MLP neurons of a small language model. Each row is named by its layer, matrix (gate and up: input weights; down: output weights) and neuron, and shows model dimensions 0-159. Each number is 500 + 50 x the weight over its row's rms, rounded and kept within 0 to 999. Numbers have three digits each. A neuron's up and down rows have the sign that makes its largest values positive.
After each neuron's rows, "fires on" lists the tokens most often at its 100 highest values on Wikipedia text that the model never trained on; "fires in" lists the words (lower case) most often at its 100 highest values on Wikipedia text that the model never trained on.

L10.gate195:442526453535517508496521520528519446546492569332541536480354465523523485433477406461422493459555613530598504528486440599479447489408509526509513446513524478474568484521550535504522509517485570535498473602458443521535441431432528518465585508501543516507515567430409477525439498525499587532473509442498506572536500469501516519573501463425514416477551474466452421464505605484464512436609524558447507494477512535505543378542492509482487559488526483534383448587452509583439531464557538
L10.up195:504550536406420410494512554499480503477521454429519394494520523593534570455530452465470407408499630564584412494559468558502382471419553487502432510527468437526506404458535530572503467503414566508541499462472446514627410456429561519528529494538459530483533472447463504536586474516502520524543541495484587544487514434581479474500528499417473505532519510489411440458472508444480524407517505582493416497435560493425458451581436524483453520502523494509470487439466545592428488447491474
L10.down195:483457535522614408487657422522549504536562548561519553494467553452545493510491499572539445527520437539536485547544514486467426475527569476462417508476528520501505550428503467509502445329514546479531413473548504524450536433514593555488543520585483543467491459475475515464536442488528537555557578550559511543397425422546508521483460588511526552565493489474567534586564535502525492409478562505558558573456514505444563601481594538483490522526522358444490503507458547470458486542497523
fires on: "'s", " one of the", " was the", " its", " their"
fires in: "the", "s", "its", "their", "very"

L4.gate433:504455519502611434464480490488471551621541565501589513502568465612481517420468460388432534509441514436553408542442546417551562551604462467468492439552437467491477419471469473456553576531506487564565523520484450459552542463543500496515554428546488592566521532511530563459485570494522480607491518546489485508470502505497548562545547458506501495412524536408582473469502501522477532499570474523505529602519546517460444491465604461515457524458523564452399542589575481541392454491436470
L4.up433:450476408519539507454478438551500500646473449538459475606459501480456467541468477412517407550431454520612594502448512529463450483438533519548527541483526534468480483504444503486420446502525447455434519528520489596491469531381485478503522449584551509499531424587568530466459470485615558479433565444508450480509513402488580548561553532544464462521450453458494506494566549373505533568472494506507540570580539540473489486484536454495428470452564506462417448489419565451495472401498427
L4.down433:469463456449448520455568518656449418438534482594395519485455465487491459500434621537491509452480512452530636548529531531433436421541562432617473548504473490474468519554508437532518586422449575462363518511536498536520506477510567479573479502537516455548491468537410472450527454554528448499399440525464498460458480494477498457523552484481493457596503520463477486528448585498537489611471509471482539435506462475530496560442494481476566519473528478501461560539567575532592588561477548
fires on: " It", "s", " both", " it", " India", " began"
fires in: "it", "both", "india", "began", "apps", "started"

L5.gate387:472499442450492585516537541411554552521469499481622474573424525519548451437482479514559379509511520525467464613478525501444516536503522489574518542636517527500569505523483530480609500565573519564482527570533555490425558551502520463479545401549574513435465550531534536530451441463475580509401533500480575461527569514416433444532571444474470472447461492488516431552421519498445481534441392448542516437508562610496473469469565437503490450507528456505542485395502560480521423553511554
L5.up387:434448414435487472591518423492509501522654439521523417588514476580521465523515440551500468568486474569454452508624518492539552462517537561542459507476512488439473453445471567467538500484487550508518501559535461528484506486512542493410554503576489448490452460494548570560403550535479480568486460460479508533564530531437540461528530459558363497492431484423451518553489527489484509497501691543501531570535527528457585456544477432482521605566546446470547496420536510569431501449540557
L5.down387:463372563475589430477529508525443570477434527517485505452471479492482499438514521530520412417553520634490487476452563489501481561400473425533564477539444553494444490502463489577484476465438545500442549508401527452486555557560561497461509583533507473559548505505444584457493449400464453593503592521393476456563586464510510544425509546435548534538470475489550436502540487533452605431418499547481449471418546502456482432506476565469514526459569496372453473503471503486568524568539476
fires on: " all", "ard", "ol", " same", "le", " other"
fires in: "all", "tools", "same", "guard", "other"

L2.gate335:590495440534397495470525478504499527447546546480495466514565575573500503495492496589438446508453451595595459470528527401519500507452501564550536474459450522549506560529441535520551514483465491511412480481530623454491534538495474491550537493575574529507481548506439532474525463439581510478439419430434567532495563537481431460469428418549513448583480426546566477586527545334530589565464537527503493579483534482539595469562419487539535522493442407504531558531480597538508526572528511
L2.up335:506609521445421567412533481486441526490580534423479445528484487542535536458457532533471485508490465516590406532463567459469506613490542571433381499520480448585438594490457437613475546506569449555456461567570467504557552527510469481525480455522482425539493541499509480497517479443502495549399490507545547532490526460549542540624497567448501423426491554657571498529578523496478519504475557541531475384502537525443587544484513528425467495459497483423517494524500510500521425408520540
L2.down335:512478503542523526401479468487417515496496431437518503529574579508502605402475558521476524502521513484437543517494502566521495488464542471500510530578548504528602489519487501464540378297463493433431515487507578445497531518441460461515575521499568533518497437561441503536602575496463451573551490475565471542364509542483556471499474443507540459498469591493509475520405537461446529607481536539508432482524581453521507497462554543509465538550512597481529538493436560606417489567545453
fires on: " would", " to", ", to", "erg", "er and", " help"
fires in: "to", "would", "and", "help"

L3.gate19:448517502655551580554562643547437540564585614485508443430580581498479536441488487511532528466508523482515459521457490480526537535501459424472586562507451494452439521436508411505555586497500539484490479469507516524467581566548447485528540418420421530495454532556468476512600468500512496493509471448520481473484451484447408504506446511486500511414543521430551506528530443402529572487478531504441503518476501379438551518379511577495505431567420451552488549481465531529496446511390520
L3.up19:432546549454461472494434401535432456460541520524427489539524531583428466468459524433531524528485517488475484461574468533437529461431430530496480563463496459512493558580485493516444412423566395556375440460542441464454463589521553389439535487429533550473442536475532602561503696483431517476516521476407518492450489561573561490369497545473489484456546459501456551489501512566514495536467529472489448516529523518510446523501465412540579462543470482451511512457536518458568512464429491
L3.down19:493568435520577501470529458464505519536530421604489510547464513510609434499503514493548520484500464508487499612582477578526446499562509377536540422459509454430400446503499486560567489450487638403507505446517518528544560460544503607551562542520544476527517509543441504502547450455484444527488370517536482441466576464388471557513526503463499522547567509506521490509514537509489501484426418570485486579512415474568469510437547528404461495472511547504587588455502373558489472468494418
fires on: "te", " and ", "s and", "olk", "e"
fires in: "and", "serve", "complete", "completely", "norfolk"

L3.gate116:488466484536485620527521601465570500571507548473554509445548554551556554486487441477440465487565501560532421567452554399529470589569406411473508580501559517604559522553415465510529496512496574553440560479514449443453542523514407476389520494412559482508477467527424440562518486477463528446539519445407522536457548441503486528470544427531451444510439513476525514479466521502531475449429516461506426464395539495525476583556478521477445428456427455518494585432474501534395523446513575
L3.up116:560477460412550444518472473444565483482530496483469552493433416518382453514471474491469534524561455504426492482505466500520376473455485404377508517491614535476456396545466546403483476446531632496522506581551511427492498523449536462496446471502556504475456448584481398493468464394440475546515600491503450451500412448399476525588506517442494497590478512599517549451493545500461427445562511497500523424553500471516421499508509514488509604487494545434445540511465500473566451466434483
L3.down116:465443573528407470425529526469499457576510551501567454447433533446535529548504548546552615460563497524611488467594553418533538484602513601434495535543458467605478475527557456535501501461536455515589409494456471470504530565472517591502556535553521505487561468487591536532520523551505469461542407535442416484609591469510501535426532575500430510565518416509485482479533427471427454521535502527429466581532500507517542567568574566526466493525560456480487470441448485495548482395462467
fires on: " in the", "arter", "ree", " In the", "view", "rough"
fires in: "the", "three", "quarterfinals", "brought"

L10.gate344:511496438476415427488457506449513516559525457534536598540435485511509486453420528431514403544571539585441514460481385415506493489487466418414501575502519482438509406417548556565459499548413489481498417562530438485531559590484405614471524438472469490488478526488553513429513476603514488486488521419557497462512423422514454544612509437528465466522437421493450509479528566534538501471553503577514512549456526471495533557491561520492600501547518496421516477603473503485446505477529628
L10.up344:467477453597479452487433447481468520482584524469471462510562529545515438485499541565408430547480533424485465499447472517592479445550560462442481365521444447474512471438449428528454450461492562480469465557448586578498469507592488399421526460458479471462576515523525619442500394542472459499483576536530533490473537502520536506413534470528564526555500551463541498425448443429495595434525514477521486499482515471533571507445444499463441490476486533538546414543613547535433489479377386
L10.down344:538510474480479565456525559477433527574429490594566546582484529544456573496515563549501439504396469533489462499447484510479518492544421448498487541539439547519522437412576500587419496442459480583449608578459451557494672531396518565524466461509450508399534442547542439459536522571461584580503477545467458410489535497500473526488505505448484548506524492508555522447477516564491512605485488531497446480422456441524622464490522521398497475442520454421460528512465531472505434533549563
fires on: " is", " h", " It is"
fires in: "is", "island", "hotel"

L5.gate155:443519443518532494458477557520489543508545617491532552544475462547446530410490519566524453474508461520501471478536468525454468486476477515490506490453535422536569561492477533484424554542486532577538359553501517406497500512490519471453525444438543443528545482581478481409520585477547454488477489442514484590596478531441471459506482491431551389463547450562378440577492524416465559429571543571497480516476563528474467444555651527457536474568564572490438448464619561499412524496433501
L5.up155:518465480614419482484525538509448438533382509405506472483479521397552509645567497457556487461419511542488508414461512505425407466472461449501484527556507480476452543590504401457541554494448504579523495527548512519449495460539586550454505414530441489507525490476454476482568445527563432556541446442380489502513395473511406482413441567542492515441478475470549490467502555461454532450384488528534475552504470490475477409509492394460491409472524530540478505610455442545510492512480557
L5.down155:566536462472551521412532555521463497506477507517494548477514542489523558460432560502454476525421554564496452433487511451467423516516601540555497468545540453479509506449539518486470565468476565417447586480478504492578462418466532587587403441587447473481497396564562451526489501498440494523525451465537523436343547523485517534422429558473495512580446454489486493526533514514520533565483486653469464462492526527551570513580512551462560497535582365479530540512465544552473576453611443
fires on: " was the", " is the", " was a", " as the", " as a", " became"
fires in: "the", "a", "became"

L2.gate311:419474404490406604457424491509528597545551542388486462504528510528478403506448521498461420560497492472464513446514401518475484450589551493521592510467533494546607471466491539520439558523509522593507460528498488482545449585552472530437574390456538590505447558513472435507508513489442586544467547461528472504509459489514517522494410444434480549455513498450473455529521488567513506483520482593416449520501524472449501389461470416521559464454450488502484417479560527448442393424490626
L2.up311:402506378551431566494487423487522575554507483435446481457537478424471457525445541481457459500394461462493476495538366512464434394560573433446429491503507533561475418460558568522438534523535565546553475515488403572507509613500407545480436387574456521512489543471458465530579499490530559547472488533540462507448421528499531484508470491544513545454450433421482435495525483551528568538509454461434415511495571456501496492607451487492471491520540514477551463471522481466435372429509526
L2.down311:490558485498421474533493524524488562487444507521537515594515451515460495497529512541515367470468489463389482377465454487521431500517580469432509476509500544509478430456487501495439552295538539475471531558455438467548487422419467576522545425500415505515465477613495535457552484568606549389473516437444520405381484532509555465493476491447469526525517405494512499524509445523557463537540543445474421566495567446543584459528452509505521490573507434474476431487464497477479439484543448
fires on: " is", " It is"
fires in: "is", "island"

L3.gate358:571508506551465500515464580558556540514517511507528523520506520483450545483608524504417554352517473504419428559492550448532478504480529459408597591535543470554441464462516586518555499509468561502496555445434545412626484521535543522516515395503536494557513609468449442522500635447530514556497483466445547548508472539486444490574500478439494504500575490559457435521543422458467459465500467553437516562497520378486471475456482482510423569534577512434505407439518565496588524519520419
L3.up358:546500564562516516480527471510495463542537530467548494452506458543540520450558517514514459537446479524501546558476440537610487487450570544471567461464552448470508494504451474498536548444440547472513481620502403458493362539489514507549500526465398500437494505500497562476530452487562491478540611493451466479568582563466508526581494505452555561462486524489530387430385508446600511448512457544505478511690554444536506500456580501500466502461544469505551362612516570544455467540427466
L3.down358:540484393401457469407475499518477626493451537494516555495496439554443576520372502583486483469491530489533397493592517502508463488473439476567588514631527484559503495575366579432440528444480466427540502460494435485552449443461426451564387480465497506492477344505439541475553466443538524526433440611562530473434459551513421508475507517515498471512505438522461499450496494508521519447499491508455515539425518466423484524533508490480491570563485458480501566504469479519457486426565503
fires on: " As", " as a", " was a", " until ", "As", "The "
fires in: "a", "as", "the", "until", "asian"

L3.gate338:441525399544497539419463565517586550523508489438514550505462524504503518587442507450432524470453503497508423469556400490412546562468488569421501519624494503506535481498535531501557520504468487518514471500494578544477520503523532509529508450522573457498543504562541512522452584442477537432503576483586617453502508533469509561518488512470467512544557556536605539655523587472384537526583530523491454456517562495492538405614459398477523451509549495538429520447593512549457486486379551
L3.up338:541523439441480437502514558466499471488496384491455467524527491442462491521417497583480506447457481549353570466491462475582581527562457467473479422482443525453504522557390466475487525459595606477503486590502465512483558513532503501433511497548510438573537486522518468508528461463496547515498454574568516513532505427412562525437429419516567495591588524474480485459484476499550566536421485462417560460493522524532461494519492526513498504579515515584426667474467615482544402428525574
L3.down338:443470565462489497520559545508461549471543520527517529503413517518492465463535684514376519535529550412484461460450438450447488520466433496540535476485477504465516514574510547517439508483545482567573566525475523545456440500487532530544374457500431484508412538575549546485467487500526467430557466525555538486477492506523428513504517454470487555572524603534456561444511537531409571468501486552524642607452535589449526426557637449618467432514460447504513494581486490488544487476529517
fires on: " as", " Per", " how", "ip", " mus", " so"
fires in: "as", "how", "so", "musical", "muscle"